{
  "qk_norm": false,
  "max_grad_norm": 1.0,
  "batch_tokens": 131072
}
MLP neurons of a small language model. Each row is named by its layer, matrix (up: input weights) and neuron, and shows model dimensions 0-212. Each number is 500 + 25 x the weight over its row's rms, rounded and kept within 0 to 999. Numbers have three digits each.
A block is one neuron, or neurons of one layer that tend to fire together. After each block is what it responds to, as a language model described it from the Wikipedia text at the highest values.

L5.up2354:481495497468477504486446500516498500519467507494505510516520497513453522540513487474503535497458504546550490531468489484502551506497517458469547497546555493486537531514517522447535539492485422496512459508487529497531518477506531533474500494577493498488530510438477463486513533470470504457492505480509535518444484485538501461456482515499493522543498456520534542464491520516518482499530485471484473511529540530563534475503530506501562505517507491510492510502497484502494492500499492555490508536520491496488545461491484507489505535522500510497512493484469466515505486510469516452487484523553536497499512469538475524515521480475491489517488512
L5.up2459:453532555475491497494550478478502461480494498453556526474483447485550448480497497528476498466515487482507483461456495468530479496502500478458494525477530529544479474455506487474487474475515485460491495507495502470508550534494502538470487522492495527478501526498486486501547538468483458519454503527449530529481515514491492486505488457496524478475469520478486497490543531474471528482454515511518443484558520568530536503517487525548457536529473475537501529522516499497515506495457537520470501462474489561506512473508517470521530475482484471498500487511473524504501477508494472478502515506512445489504508531487478491466512510523514535508511554
Responds to: Possessive 's marker. Possessive 's or ' right after an organization, place, or thing noun, as in the club's supporters, the mall's mix, the building's exterior; sometimes its or his.

L5.up1066:493505516462481530509485516525564540509516497491471490497513508470499500497510470493464484518491455454515495528497497518494502521493543465481480533493510501510531473483462480510519523536519531497484468436447484495520486489522446504502505497546495489536568532515472553507500529491487503499482490482496459512528500492473458538457499462504518523519535486506468486490517479506545509482505501502492543536506534521467514454516473486531461517483471490508459533471518496576455491517510508515517527480485512477530485517491481444504495519492580479522492539515518449523524499552478540548461524526498468495490521506429477540468517477510457535509469539
L5.up2146:509514526523498529517495474505534498500514512479516505485548520510505493558536509471510484508551514503497504532488474526487560515525478465512479515519564527486488479479494486456454506480474558492531491503494511557496512517482497467512475503477520482527524522507515548495491509478463507491467443505566497524517473508498497500495502440494440470485515492485476481474448456490527494472533509539499490559481477470474497515529502499521498509463513551497507538483493444537468476535496528493485543437462493492533477491519539466499509551489519474469489512485525462485467496562470506537476508521476507477488474485509462522518555492501500522447460532
Responds to: Wiki heading closing markers. Closing == or === marks ending Wikipedia section headings, e.g. ==History==, === Awards ===, Storylines===, plus markdown table separator rows.

L2.up44:475497487473493531507458473509541500519527493480511505477505518466546492521510492504491474487442472443501446489521464502504507505522494503494566509499492482502486520491455497452527546473537503439537515496511547462489523515488516485498504477505553542487509499522529511498487487481491461560527480513514501481515431524484515543528548477484501519469503494509468520466500509501518483558536485475502486537479512509508529497497496500475513501508482498485515489495515454511471554505511473467453506474493498508527489487500453508503518512511473469490514518540526505515485548490546545511460503466511486473514518538530503527520464485505527517480507503
L2.up274:527489476507502511536481488479471530527493461525504490520524476462488523498487517519503519467496484502457485523478529508490523440499491475494491504504519523465478502504527524521529502524479500460519471520479507492441468515473495478503454500449504502468509524469492484501434513500506474503540523529493517534484477493451514490498508487497531516515503500482495515488542514537471513496526564481507446520476484457502473555497529525490522469520505479490511505501479485481488518504507551454502468492509505504507516536526470547498489494501519505472458480472467538518515513553455513478497515520536464470497488508541497494517476538492531526496475492
L2.up1032:496466514477536517525494539506483539491468490545498492502498512493496538507508494520516485489488528485467481529445533499516500517490485524477485482470466549487492505531521493483462513530523502552527507470500510508485503503503479488496481471474490476522494508509559516541479527501535464505525475534475527518525494485506516496515502476505531522469499521527492473505517461476496526532490515522476485498504502458538480527498502465517514501456493516523506472566450494484512514557527514464526479472515497479523496495528538522496504483467492469488480425474471533493513511529474504466461493473478484490505468488469500517517497496497500487532512518
L2.up1309:526521510485515493484526511516476555538505481492491491503523464470523530525540470473499519471514493492500512530532490480510521503489527520508459501514463546516494518529531480520538515517526528502504524504519456492552442478535473512519505530520467439474524517551474513512494499462506475463493480518501491497466495528488461482528487465515490490476500550528529472478504543480498489511495530461479516534516483462479513500500555516527498480554524518548510466515482518490485519550504475493478542524481509469542487478507508497470522506526468494522506471508470536524491522487526486515524441511533502478459522503546492500506481515507528512521493501
L2.up1691:504518505458553499503485469529499488494459506468507528477509511479471494520480495505497514477524452459535548533479507432445566472506478506491489522478529459485515512508479499490521488464498530470529464527473522501484551500475468482481523515528543510523528490500509519496480542481478498451437483525479461462479483510462497489500481468474495512518492483508498487480513512481460457487507509470489492527506500529477458489473486533521516487490532484525536521505498496494452479514502497470523494478480520528515542528511495503511511522536489513445459447484518556457531491510503535483479539524510529494496500512515521512511473520470512488498499493
L2.up1699:477497472457498524503513528525478508508513456486513480504542496467534540530565484513500496518506480469507528548488552499538521497508520473491503548475517488471502515485515474459492504498524530478541445522495478506543486501463510470519509465461517488516517528542511451548451494503543506480495515536464442514497466464502503532521498498506490499537490511502492515461479478541487463507522504518509512487524513481479525499497567517502518510505517501516478523554529520498483548481497441497510509497491481480488530491496533453516522497521453488529474522498468522506528517515541527499568532484544477488500483498499475557459475467533513498487461483
L2.up2088:509508511478497493491538483547510491470503527481468475522455457440488479506495491529503468495489500483488547511505497495471498482530529482495485504452523502476467486492449482517489491481478520472500444522506480500516490433471467467496478466487475489507502465498479479507525539492541485486471478512493486530471496546532459484500506462558472522506482505497513463488524524505475502517520472442492542503509489492496518508503506509508488513491509498493513507548505502477513440540506477491527506537499465538503521520509503480534521488548491543494487518492542509498502496477528514458453472502540505501541516518501471538505490505544518474527522511
L2.up2478:507486503489499491462497493532480520555498468497532464495457521436533508517517487488442493500478521509502542495477477499495513480517483470523486497481458467460492516517471497508472540511534533491510502499520511506470457505550513519508488454529489499505451516498516460470538527471505499529492516494479441538493524519499491469482541478567498497484516488524493467506516512514432508515489521490527486526543442531482518510500528490489536483487487531542515486557487487498496497523532488522523525530507510487533494528511496509542486480496470471475488484456495539461522530509503544484529507489494491511529497476482526516505505525495512499495532482
Responds to: Word-internal pieces, heading ends. Fires on middle fragments of long or foreign words (hyperpl-as-ia, pr-ag-matic, Conn-ois-seur) and on the closing == or === of section headings.

L2.up34:542532502521525503521505514566480503542513489507511490481534469506491493471521429495485524477484497496475489506494535501488456460521446487466499511492460538499494547511530520525487483464525538499468470482480516462481520515519475478508477521470473483499500467515515514487539502472512468489522486501512499508538511510524501504499495469466495542471445536517515550548560549495536547498506466495571512512486478491497505510521487496537512471499504495509501529487509505461434500501526480503512514524476532509499535514494491500520456467524522518525468502489526492492473524529489537490503471485540467497492522506509464520533522543509536523515482457
L2.up289:496502484489467503509486487523441505501469506527496503486551501492501504514461485503450474485509467543460478476523512445546520489510538541513526455479503469487504489527472526513534515537498498496477502486500482476514525468556500512485493467491516524527537535517510478492488526500528528512507477509476473518489507494510509485530486493526515519490476497496509480488457511501474478483506542486507480496480490484481511505450479555483535489529522482501472503476552494521563516552492499506494503536508507492489469530469465448519498462489509458506433502504540517508478493529498526512534517469520515506543516466518506507488505532498498468534525448
L2.up318:522516537529489484475508506497498489499504478459504514493509515484514524463528494458463495499500526484518436466487560505517489495524468504482519495482457449462477504526493505546486496512516508520497521505540552436472529461501475547472481470497481514517518511529510533497559519485512505519481494491516496468480457469574539481494446518488516503503535493506484467487503504552498491485508552470481521541488521522447485501517519496483491534486555500494470530470517498458514518496474484506476496513519512478490510529506484512469533519496507510504501509450498543539504530504491522449503540518470510488563498528502545484532488552496486512522494483
L2.up342:507467509493501495469491477547528495518552483492498476498506472509552497522573526463551495482517462511547472492498473504503479479517515484475527504485513506494460471491478468492489514499522503511532420529482525481507506509506487507452514482561532514503505487509471486515505461493554476534503541503522489485523497478507473525499494494520504498517462522471501510512474520496517501514497506523522527539467502484469491501537473513479503479531502458479463468463487533515487543494477503486523489527551435511505520552508496496456478498511492532468515469476573502511501516514472525543539540540474541466486530503494502523530467501483461507543545497
L2.up1694:505511520507473537465520468513533510496517490504509468486519493506501465490477543504526513538475499563485476481480470509436512510533517531443498495475501520466490531543474514477555530539573504504513452528425528525523472500517511566494487498476497543508464507469439498509472496488509548522517516472497532485513499500494475481520493485473522521504486485448529516518521496467474519478521506504494504523496472485471520537507507488494497507496531484484457493493491542501465444491549528483559503508508495509488488467498492493546498507541490560516476503485504516508484498547463523530451478489509490474483478481470528527473540505498522470527554492
L2.up1961:468483491496514477501482429479499527471513467534501516492488524474524497507473518472516512482554499516534493513492486494463530501488564494464510528508540524509435489549483516495490547506487470550536491560483491508528472533491450453459520472492500499485483471467478504470512549505477506468491571478508511444467494509497468493531541516518482557501488458474555481468556483537493498490499551487496513501485467545474496469502498506498496538470496506489514489479471472522500509470499469458485549512543460530492486482518529526479469487505456460521525532440516505513516510560524482521505506499556531506466469498458457481536485508480565471457520524
L2.up2190:489492448442483492507518447540459483510515494509534479503480552540482535494504493506499501506522487505527468488457496508536529471513503468516504476559465490526456512475491508469493472502492487510475542528480487507485534502491525519467499510471508482464484511532460491458485513506506509516482476479548523516544521470527506472487472504513477503506483487590472484502523501468512504547512522475455482477512479551495527537534471480462499459502515482527539488499488470488505516509515496475492511486548511468542565493498506523485535505533524544551504536475542484489474495541489500497511489546496486502504507508506509456502491551473530523504518469
L2.up2219:512527481547498515499555474533476518488511493471534478463548535498508494455518493486537502537491502465476484478495532532519454504507505531517458522529513504532480526497474498491463549516501506463531456507538460521516518493489453504524523543480481510493535503485494451479490486515491557508515472491459516504506492469537503480509511509456474507484520497530502504457513559504532503524441460508476480490511539529514522509531489524508528457515506454488497495489504490514485541532487453478519463514544480514503504482472461508489501493531491473528492500520518483481501483570510506515510468495534516480436504493519480538512522571441490505502517531
Responds to: Word continuation after single letter. Second piece of a word that was split off after a lone first letter, mostly H, M, K or L (H-BO, L-ü-beck, K-id), plus unit abbreviations after numbers (75 × 315-mm, 250 ft).

L4.up132:476476488485487536548462495447489521464498495521451505488505530488479541571529473490516484503544484468476464484498456540512481518527490465488453477539493466506508492419513449470497500481452481509538517514567481482527499540510510540497534483491465478502531520483523485507445476478486495509485503511499491483499508513499528534482457475493525504529524502449465463500476480519478524473506522479506516529520500488504507472505514477515497467526568497503521509485493519479509482504537480489544447456531488483561492477496514501500532518486487494523469515481490520510523489477461519472528519531507515470492515483476484495523520474474512504517490487
L4.up1230:489485469541459503466471513499504540499540516478534516504461515491536449469515495460481502519511551521537480509517473530459534501548497496512518470534478518485521543498475534480439470484545507507497471488490492488542493537505504495467494528513474521542478515448517504494480504498500504529493498506530464527444525537475512486496500558426498511532515507528467522483467471533520521527550524514468478470525528509492498496509527470513521514482467471465513500506492464480522492475466489489500487505526480471513504532522502470514543530486481527516524510521528475503499491545509514517487485448495483532450503500440519449533492522498484478535550521
L4.up1611:504482469526457490537479531510523491524505509490491551510561499476497414516490521491522523507468446435463411499523479523491540499543487547501519489543476499453521511505513458503503495466502501523457517533523508486486507543504512520499460517504511530495546489494518483489520480464510482505504499491486490483498489508468541533491511493496509495529473446490476455496463476511537504521501474515529512534502497529520515465511513509521517480503493497555502506508517513483514504520477483505549515531544498489505507485492479499531560513511468465472487490498474523473484524475499533506479547487460458474501479481475484547505528502486481524487503496
L4.up1918:471466487486466498534447536490472498536473517471503521512513495471515488515506501478497493506491464485477475481473429513485479474497474513489474521524514472464539531475527480508522495459489531494522483481523517477473509512486562521498532501544516507470531502478500474507513513477466476541508535523484504516494514545472548486475525536499509502521494492439533473493458510488529505541501485472510512489488528541518495502485484515488492496536491519488512480491471547486508487534483482516476491498516489495513556480473482468516485486466490494497481520478470537535512535471475535466500518525429503468477478436486528515461460484501516516495569510
Responds to: Possessive determiners. Possessive determiners his, her, their, its (and possessive 's), often merged with a preceding preposition or verb ending: in his, killed his, to their.

L4.up157:528499510510457503519524501501493475501511486498521525520545523490490498520501497475479524461484469454513512490484500484528473492481500542482503520476486481507524504483501555559481509502485509471546494524577460550512523480537511522481488454548502452497505486495473484506488472521467516473509444508499532530508526517514547474514489494479483522513467497498515492498515499521498437500480543486492503489511539527496479481529492502453485513500472519510525488491509488534495504505522492502480442555529526498505514533507478488488475480505516478467529469480506504471501490503539534524507488486455518470464503501479522501470564484500535503505479504
L4.up1198:515516502563501500507493519525494522514511483512485524521481549467522497483494462476533517477502493474534511498504496487463471520485515489496498475527481472461457532496489503490456485490517475476491507504534460544533519498455514471520498484503498437507500503511523491515497466504534498518568516520486484531471482448488504500517458543439536465476506499505497492490489524544543518509448514529536541537488513486485506520476515524487471540485461501499557525493432534495465506495501490509516503496530529495499505491522524486483468477478488509534475480479550492508480528516492501534523514504491491512454470507519504509502547515540518466495571519
L4.up1960:523485522524493475539460498491502499531503501446466510528495537494499521481521520480516459543519501473489524512482451476521496517435485553495498446548497480515480574446501521467511493457529498482493511514522455513507498496503514474499510509492504493495502476499450522520512530494548480520529443456488494498476478534504466536486544487504501451505498443517526446505535520508534481509506500536502519525496515518477506503515505493513483513515526463515478497531538496497505523472508544498479488515474537499518542497489530491463497508503496493495456516535517468457498509476482505478539524504462500475500445433548538488524518558506477492476507494
L4.up2149:495440510503545503480497513516467507519522501519510510494504495485492519499539465463496440546494514437519498521503519522512446538498455474513483516503484481502474524518497457523474479478547456486476480511522490504508466503513448513527489488534510504502504531490533531497480470505533506521515481464497522446519488491470509475508498465498505476495510524503487483481534543507518495479473505540468505504525535501508489538504483455486470503529489490501521542522493496531500510485501465514522489540569485525507548486547549530487464481491496505506542472487520483497516543511493558492507546519519483513486474498512501498484541504505483568518507533
Responds to: Units after numbers. Unit words and symbols right after a number in measurements, coordinates and times, such as km, ft, ° or inches; also weaker, loosely related words.

L2.up111:497539516496523473497527488508533486513461521520502501498503501482518475525540484544523483451505519462495462475503469465509487467457516486496538497493506462478539511523463519462549462480509509476515555495487486496474497506472486531519543518488481494519518505541484494473481500461490479525498503488476498509518489488522517484458539475504523512504492532511502525513541500520494499518511553518496531489496492526513446481518537500507522544531498516504524515492474527503470451507493436450494510552543521529516490513503512513513546443499513482546541514510481520465490476465477524508472453532501531504501465485496495526493476519489452522505545493
L2.up897:476490538494524469530502517500534528508488501493488472488501485477535503491485533456520466467527473488523488495488522493518491513492531490494504473529546510518502506510511496520480488495530535520556505504519515493499520470482482482482476500546530514523529469490522531507435506525481467551515474464479475514513490468511483511489509484492473496490502485538533491492533525513561467542555511501495488454536514496503516484485496527499493491517524534524519520514430488513475491464509487483516511473488518552493538485514487494485492508519491497478507467523488478504522510460466501480463517478517464488494450513511491483507514515507482518486486517
L2.up900:479498492517491501504431510533477527441507501495515488492453455494500567502539481512509500548506495458506497496528509523532540512509510525494513545499482494527515530501479511498508450486487526507490446505523525509475435524509497530516494469489498447488551530478517496471516501508462469525447523559503528517480466487506496519457440452514559471462482507515492546455489440491485492511470523488549491485509475477468505495494522478528478440526453467483499483499480526481500466485550510519502485519492501505516499541535479502515500526509471484472484474521479496452469506498491481491501543564488543512514510517458529534509505503501505519513516529
L2.up1416:522506522510494448530518475535511484488506510496468476472490524516517505493498485507481489485516505479502479437509456475463464467490458465484540510506536484504513483521474558483470491543512537487511476481492492488512533484475495522556450523449519483513506463503479514552468447462526494488495494480488524494489498479506536499499503538506527470546488503508516442524490486532526510503527545492509509507523502453482523513531500533512496493523498514525508499487493498537512488480497481492505498499475522500531487531497508534519480444514469505480510514499494489488492479469480555469499472540490522465461477526460494488501534452501487524494476526
L2.up2105:505470492524497491477511454460509488455418514505492476510494510513499494505451501467465551488544496499495470515511528536487523447489504515535503456494493488485507528521565547490506442476537519547537501510522500514525525494489494516496492507474507510497519511508494492478507503519464470493496498523527456446471529485502505495507501515504472480501493485497466503504529488491496489468543474538499507485536524515468495514482534498482528533519493520543480517529520516507440502516488494485469483530500511531470501502517493455513509496513479492457500465469478496534508518478524434462521498483479493521452496494482495472465509491489508528513502492
L2.up2116:513540500494497510482459490494513480481501512532473481492503523481474470513459518456481441485535523502483496488478529491483500511471543463507508512480493527495484511534460490515466516468534494500512454509509504508517499491490519537439555427471454496513514489548438508483491488476460492525494496552492531481519478495504525513502530516511468537483496529558510471519542478478505558469473476505504525474514470514517488506494461486517493495484532526503479534546470461497513483497557515491511493500504493516466470515479468488489517492493465460496508489496506486466531524481513521546474523486522451516473510483472487491442490497479516463492518512
L2.up2131:522494478508494492497524496494509488443480526468512470525496514466534539536498566561494436483532486501499496491478504492557520443516525515501465519461479508514542540512506535507519474479526535527517537466537473466504494461494471491517490480525478489488503490480491507524530477498485518509504464494502547465521508473494516489511556524500499500479484463501508513503487498482485474499527519487466430506509501510527492490490522547487501496516497514503502521516537517562514495450469468517505530505467468510525551526520516496555547523463464540543490496465503479471455504512471498476520509500466487494506528526490492499529530460509480467522458504
L2.up2432:479527510432478501534499507484493511531482508495503553487480489455464495549503525469497510478488486500463542459530495499530503521513515507509555509506563478457531519463470514529487460486459530500504456547507535483514487500486512492505520498530479491512512503524459456447520464515472492469488505531480467449474476493503504456509481532542513512526530449459480547499515508474514494488506499496513484526499505439507491510515521474497511481497519469529519516472483457480509530487499522483538472512470473485544534493517482526505516469465548467546488512491493504533527499485534465519526489481498508532477493553513501535497519523494470511501499511
Responds to: Statistics table cells. Column separators (pipes, semicolons) and numbers mid-row in data tables such as sports career stats and election results, plus some weak words inside headings.

L4.up78:483539467504537484512508475533499498563512488562501485501508482503478471469471503467492488483490508493493515489487518503520492525517511538502476512524520481482501492458515469497459492500508462462526517518511553519487472483522483505506509503493475512503521453504522538517510489492496438493477482522508506496487469533487484538524530486448508487483457460488464524508503525517504513486467527482499511540478453491513491537518499476521515475509542532516541545455474497492506499529512515485483514484515522467509497502503499454465516488477521461464505507508500507497538448485521535548485498498529470547504509504495504520517465497472509495467485493
L4.up880:507488527498512503508474500496532535532512478510480539504485523484522524539482503542471499513513478475504515519513466500502496530509531491501487507490530513487513514484490515486536542515496512539518496470516512475488460539481483506485529515524503493500513516500513533502497502518517512488504501499523518534527506528493507524483505515480515480509485505488516450463492496491516499510473516471532498564470526525533489496511509503522499506495508468526479579471469506508522529532486516475494484520506535496514502456486493507483511515442467505501516495501489449513472458494504466520489495509538484476417497515506499557466496501507478509495487534
L4.up1426:512478475486477509549497485530494503526522499489427467536522483492490478512492471495470477490513504512519507530477477528467502511589520524521519511491471541523507512495495495519478481482507462519488515524546540496491523487494487512524529510503492548560474516469523497526488529512484515493494481508454512518496468528515510457494487464520504499527480501518481485489479494476440469508481508508519500535524513424462482515522508534511502434525464496529528528491520482457471508501483507545492483506498499571482515501479503489507505512496478514466495537559507481524491484507420536465548489515514420494475500514535520471512518501495468497499502547
L4.up2294:499448511492512478527490483546475468496553514468481519460486491469499497540501500497484501518522471508482472482478469521496442487525478435499500526535496542480510490501482513489492486545488487516520499469535531494482498502507505484522495543533504504492488469532481545497483517553508475544510515526491480516484508477530468482505465505449554499522464509484537489515489490462539461485476501462521494458512518508495495452504451522489469514491460506503485499503512446508505506495506515469510511504474509516529488425471500528494470562491513478512504498489482528505456527522506501469468496495511469539529508498530552518466449503455505517504502493
Responds to: Heading and title closers. Closing marks that end a wiki section heading or quoted title, such as ===, ==, and a closing quote after "Calypso".

L2.up14:475489448526485509533482508507450501500476505473485530468494495465523481511477487481493495524478471517517476491491465488467492469469453443481496520528513510508455535537488497499485495462482491517496452545551511449514458528483460538534534523521476535479516505543514509482482492488504461538493502458498516479451532537470519501500474445483525550512514490500525486503459501513492515495456473499480525496526459498540533494538523499485490482526445497506478507432485548469504506494495472498511531506512461480561506466505455491523554472488489498491487511482522501485507509487427542503438508479497523479516532509498517504520464479483559502515553533
L2.up314:524474512504509484496504513490449502494527507512485545496505520488502504472550509520503462484514516492538489490515488511496500476483496518528482542494521539492515463531491475496524446491480506538493538487510475516482496474523467503497515479550466534441484504492525517471508511460477484586500495489457495502468456493488487531503506515491526485447508465455473519482509482499528541523521449519505489522498497485513536524523535523474506530484482486510496507486496490497488475538525506471512462478533500546512476448545468487507530480523487539527473531497536485475493494485554538504507478502507499468522512499546494486518461499464523483515473526
L2.up443:508528482533512536575504535487478499500474545519492516544505517527464493544491490475517508520516495510515477462483466518481496500459510514511488564459454457507502524471458495508500439523496534508473480536522527482519484506490497526491495509476465550484524548516489508511513502499512479475536517455478501555510525511492532528485464462468537554522492488508480478510486456530492504537464459499520474487527462540492519490494497538502543515490517519458544479436503540462513497497517472499528470520467478483520531469515504508530499500483477459484526480513536503495513531495493512472446502536484472529521518529507508521462518463457551530498514505
L2.up478:486472492506470554491488516492510492521471500503525507457518469498516449491492491472479505514513471490493460454522429478499537478487471543502497473489528499513489524488497530442487490456499518500482480517532482496535514501499499512492496518507491526510550521508481549476536534465504500523509506496490507553511532534495503474498494532446520541541475493469488464523422519520475459508493495503448507507532499516505517507480543501515473464526475510508482520461511527505499502495472497552501491514471480525499542474493474471570493484442503510468470479540486487480531469473475562487460487490450514490487519503557490515517463552486532505551529528
L2.up1185:520500483466483507478474506495475516531494509490496532504504514547497494486517497527466490525493476468510492546489482521463495460529533507534490505511475504524541489523482491513548517499536530496480495511515501434511470470484474516483504517537493543514476502489466508495473477490473540555488510479511457514498479519479522546497488505426497506493519527504460496558491520502492488497500505515494520457511510483481532451533499496513487508492509524517476486497504509547533586460516481482511457520492481496514485476493470539533485497496498519494545486506531465536507455502481495475499491520480481530505490515519452496512438508533530495491501553
L2.up1883:495480475538520530538486472469506480440475501546481544459524524528538457500467526500513491535492481510516477500505501462514511476486501525500544443485475532510472508489448514479495496468464491499478504473507487501498484465487488552468486541519508518487524450491541481475522508482443476526511447447516464527486486476502559526494514524492527462539497485492460501538476508492513504517492498501527464472508519501588521506461544501496499498529488461509509495451504509516524509499496433507510517476507502485503508467531498446494457511473468505521469525502492479513538517481481557486473506474497510458482492509539474521564470495496552466511536513
L2.up2207:492498502502539551462475513474466484452512472471510549496533496502531484509532513525507524453496458491546501558491525492488517476451503483498514450499569510508512492490485491464534514490503480482499500498513494481511487474537487520460482513491460491493515501518495480479522491453523520530446438504534538520545509529470473550524483510512478543502476497526504513487466507487491497505492530456502457489500496462504557492498515506513482506534489484503504495487520525564571512483480494495493498545492497526507510488510484487447524497485531508547427505509524527484506490451470509551490476497506476451490472585506498522480496490478544520509467475
L2.up2251:508482525474477492500509541530462490486476502531492536445528487512468546497541476508507519505456515486480476499478447488486506497472490541506478519508534498492492482487510491514467532494452528474518520509498512506514521495495560536538496513474478539451501497518498485517532459461503488528570506488442530495510502461491553515474496480546512517492471526439458504534510469501519517504508500480478499488512479521505517508495509509493515500524500516494516495479496507533566487506473457459512516476520510497508539494490519511515503478467473499488497508493512522507469505499483509443484506496495529529530498468515514506533515498515462516531498472
Responds to: Possessive markers. Possessive endings and determiners after a named owner, mostly 's or a bare ' on names, also his, her, their, its, as in Blanchard's, Achille's, Canadiens'.

L5.up362:549533500478464452517536501509450510476493482514495485500485507495488517499501497461541510496529493473538477502457532479496543494496496555491545530454527507486460534454512529500488512469472542482502485473534495554502484503512505483487449508547467530496506428492525472469504480535477456495460494524501503520548492515519485518456471470490544496508501516502504523508559480492510508480486502495503497473476485594456545512499481505468472490507494477481488546495456474469485488496498552563463542510513525479463536510498473519487539467488498516493474493480520512530495522494530496526492483518529503505505509525518509550471521494482505481532471479
L5.up962:528510494490516469520518531505456540514505494500497508481473475521472510491537516530453491511536499470513509503523554530507514507489529512489510516505479508513447481497490485484537479483492556475510491510483496530486525474507510485519484498498486503513530522490515490495511472530492503488469508496501560505467446486514496475436498437551561550511489512540425526442500473537509461486479508515478483478494498525515488472444504512472490493513513535479483509544471497506436504488494544550465496508466515497488471514530499506473472488459470509543526465499509533490505466462491496450461506490509538517511496513466500482460483522537501550506504498
Responds to: Separators between numbers. Separators such as table pipes, en dashes, hyphens and semicolons directly between two numbers in stats tables, scores and ISBNs, e.g. 2–1, 8.5 | 1.6, 192-6.

L5.up1958:520496494523503520497453455483518493502478514507480456460516495481518469466492520501501482527487419533526485512482481488481503488473465486495491524519527480531498532490401471469503523503510465491492447514481510526502475529506492499531451496510515515516497521502514451429503554516516513515448505530492496531504483504521511479500436501500521514473490499501486495514495517499496500535484522441503462496499513480560517531501499537493496474552497509519491489516518462488482505494525462478517504489524483530484498431502510551501446491548545533487528485464485515519498531529487566585507530507466469551498496503504518501490532548478533504492492521
L5.up2034:511485484514486495453473473493507488477472489450509481510495466499555483496535512478502505503500519509527486522475526472488441464526419497497504492479476496468497523497495492554533513509489487514520501519559473497519512514512473511517476492484457489480435492540495480445517489532499497503488507468526523473516490503501482526459514525529482502527470467502497544510489517487489517561477509505526504478463518513506531495525531516471481473481533497494475491466519480473507502557480468511531514493534486488471490438531499499452461493495502519484525491488514520483517449540491553564502546506526480477478520512479491499514514507490511539532502481
Responds to: Capital-letter abbreviation starts. First capital-letter pieces of initialisms, name initials and split words, often line-initial, e.g. U. in U.S., C.B.G.B., H. Sridhar, IF(N), also opening quotes.